config.toml
n_layer = 14
d_model = 768
n_head = 8
n_kv_head = 4
head_dim = 96
d_mlp = 2048
vocab_size = 32768
activation = "swiglu"
norm = "rmsnorm"
norm_place = "pre"
norm_eps = 1e-05
positions = "rope"
rope_base = 2340.0
rope_fraction = 1.0
qk_norm = true
attn_scale = 0.102
bias = "none"
tie_embeddings = true
parallel_block = false
init = "uniform"
init_std_qkv = 0.0271
init_std_o = 0.00513
init_std_up = 0.0271
init_std_down = 0.00513
optimizer = "muon_variant"
lr = 0.0184
lr_mult_o = 1.5
lr_mult_down = 2.0
beta1 = 0.93
lr_head = 0.00288
warmup_steps = 0
schedule = "wsd"
decay_fraction = 0.922
decay_shape = "linear"
final_lr_fraction = 0.05
batch_tokens = [65536, 131072, 196608]
seq_len = 512
doc_mask = true
train_tokens = 928000000
steps = 7272
dataset = "wikipedia_en"
MLP neurons of a small language model. Each row is named by its layer, matrix (gate and up: input weights; down: output weights) and neuron, and shows model dimensions 608-703. Each number is 500 + 25 x the weight over its row's rms, rounded and kept within 0 to 999. Numbers have three digits each. A neuron's up and down rows have the sign that makes its largest values positive.
After each neuron's rows, "fires on" lists the tokens most often at its 100 highest values on Wikipedia text that the model never trained on.

L3.gate397:440495508494489499511531507513491510532534495474501521470475507477518452504499518537488491481480473481480489514490507499473483502497482451506495512489523491481502505514527504480525519516473488463524485522486492492490538520502479550514505489444508483458474450543506536533495496471499487503
L3.up397:464484510518482482508519551479499488489514529479503507473467477539511439503536483569493494474504500506465523471502513511526528471485495498501503506485518521497464471517499502475495516507531508505488483528496497506509513451492471516481465482439493468475486493505459543523505447491474468476
L3.down397:509568489508465512474481519519489498501525501506530517525481511464514483578501478545497517505508489545523453536473501491510503541529530520515488492523446504535511472512458492522513491524511496535523515508557498498487516465482499507562480493487503501529489512486466474482466564526487516532
fires on: "(", ": ", "– ", "—"

L3.gate1020:501507502488512494477505498503515486542496511527491461499507527511489504499530489546496522514470515522489521489444505534526443465507530517540521472510457531471519543521507475454498445512515493517518498503493479492530485515499513522499494505531509491468507509497477535465553480456554519531
L3.up1020:476516522499494478495511468496511535526446510481491460510494526469471445527485521496526521478468519494513507488484522492484508518483502520523505515470518473508515512543490469466514473510518485507477477477495489527458496565501477500486528535533466490547496496480498513479525549519536549518
L3.down1020:471498521487454467516505467491503499496468532499499530506505488505490501503520525466498498548471552479515464460480503515552510528511491502512468488529495488485477494471546470474518479524524537471495534503511519559459554517482506498486449471531503474512486528506521512485504533514532516491
fires on: "of ", ": ", "| ", "at ", "Billboard ", "m"

L4.gate1926:513507514465472546478486485499503518486482464545478491503450514449519459498490456489490486562486478479516524527488530545505527526567520485528487491482511514450468499496553507495515448511445543486496479515509508500486490496466458472520496527538505479507472513490525459526450473503486441470
L4.up1926:487493446512464491499513457511487484520511510482509540492470518525527439541495502511490501533511507496523526534501470475446539480557503510532537520518571474477484519471494501477516450478478496471479495477489542457498475483486517491507492511535491490520490521506440468502483498496470515481
L4.down1926:519475476510468528471551525528521490488491494501526466526480456504482489492445498585498478446481476497496537528503532520553521501539492505504531520488511474491513476467525492483507476511500505497508505469477497467492457487541508503492511530473514511461510512522519503511497489549484515514
fires on: "(", "–", "born ", "- ", ": ", "and "

L4.gate182:485483483478522500464535514517485479511508496462528541489466473496506493567513488526527489475462450471482505537487513515496509497517463513528451527464537497536520462454499500494492454531475473503510508500503482482490483513513471501527488479505511502510517507482475510515465488502496506518
L4.up182:487505445481517476494477499526502508507510467519524508473486481515513491466468508526481486515567507493453503477500500519494469506491437473521568473502525522527532463545515499536524500508523508507513512474509514478520455493492475519528531489509517488519537523490494503449466473527472518522
L4.down182:522476477456491530489497506504511482540494453490540496512484472517464485512472515525502507521497500496486464546478469504478505532532533506513513533459519499531499475488510508495482488537506468476481501507473524491513524504496486540514500476494472535499498517524484513488492478504501524564
fires on: "(", ": ", "): ", "of "

L4.gate1012:499491484539504505482499471484453525472540481450478493511491520480471504483501502495517486492495496491471503477563518479515543471491462514498555504510519487490481468517515459502545508469502479457465520537480506494521480478508502496516491477470519495490489454515524458517506499510529500478
L4.up1012:485478521479518492520521498479505506530463508447541490541496482500511492473465488479509470494554477412539535497504509508532493498490500532509486518506495490477502508493521445466472511492481524535489484526495484505485494521531476531567508492464527504508502508484439507525475511514511499496
L4.down1012:474511520503536542515559488478465541505490495467517525512497514465517512504492507480444490535469485517521505471518500503488476514480512538529471518490546497494462475538473501484461492496478499487451510468485494483455505555479496502492536511503470506505454513489481474473521507496527512487
fires on: "th ", "-", "% ", "nd ", "th", "o "

L3.gate944:439498540485552524485516496518481506519491450505484521504469478471528483521464445476537499543541474492503499484482524503499496470458531500504479473520499491544493485447488533521539521516549494492500482494488548504490546495517515538511502539508550487531522553515521504517507482487527493518
L3.up944:470535501497535502483472489492516480484454458509486518513496534460450487555483492468499541510503505489467493478490451493484484502508452518509479472494490537530526527523506485538495499526494501509451510450536535497519475476488474479466552509487524494447507525539479515459519540495445531499
L3.down944:467473505516492548484503501458508513509499505477490474504501466527505500523508463482484490477498476494459518505465500473481517494498515550493457524498519496502551499507514456461521501531479484472508516538506518512503500439460478496511510474512464484533500469475502499479479506497498578515
fires on: "in ", "on ", "of ", "for ", ": ", "UTC"

L3.gate1636:490462532464483528505523459505513470499535556498477510555525515503522500524514540496532541490504477449479494536523515533481530468466497539488520517530497494466531512476462522490539505560551498507536483458480511451484495482522505505505485529533520481481507491507516479463486488471491489493
L3.up1636:523473522503488493455491446525481486482479488494452481500490513507499465467498526478478485515471523476470494496534509507542500544515478496516500508511513502483486506454479497471486510498502505512495486513503501480473485512473487541515482476523519503523498463496461555444516513512469513553
L3.down1636:478497510488518476478532503507497496479505458438480490472502475509496495506505538483555529491475468519511500468528525524510505511520503498523463490523584487430519493521501492478505506519515550437556488472473528520477477505474447524552531513526531479494489489494505531501522520527494513542
fires on: "| ", ": ", "\n\n", "set "

L3.gate1497:506530496515518450472464484509483512512450537511488486521469471502509475491459500515519516478487516484510503483503502498530493485467528476481540544486510450493543462531480482518538490470488504479486466510510461491457521538505512523515532483449477533518501476469514500485544532525489539506
L3.up1497:480528504499501503522509511525501508530449503487519529534502469488468468441473482534527495575552468471507489537513538502520520491537492439504494502534463479492519486496502532469472478488489513508483532507576500499513483552495442517570540516469492536554508503513481506527481506502532440519
L3.down1497:504490475499506520489520477494529504527496501491495520537504484467536492501512486519494526560507466503507500459523514505477510521507509492508489445511508494531474504499529541499493515482532512515513537459496487516538507500502503504471477478512491542518507496475478549517515473501514491503
fires on: "-", "nd ", "th ", "/ ", "st ", "rd "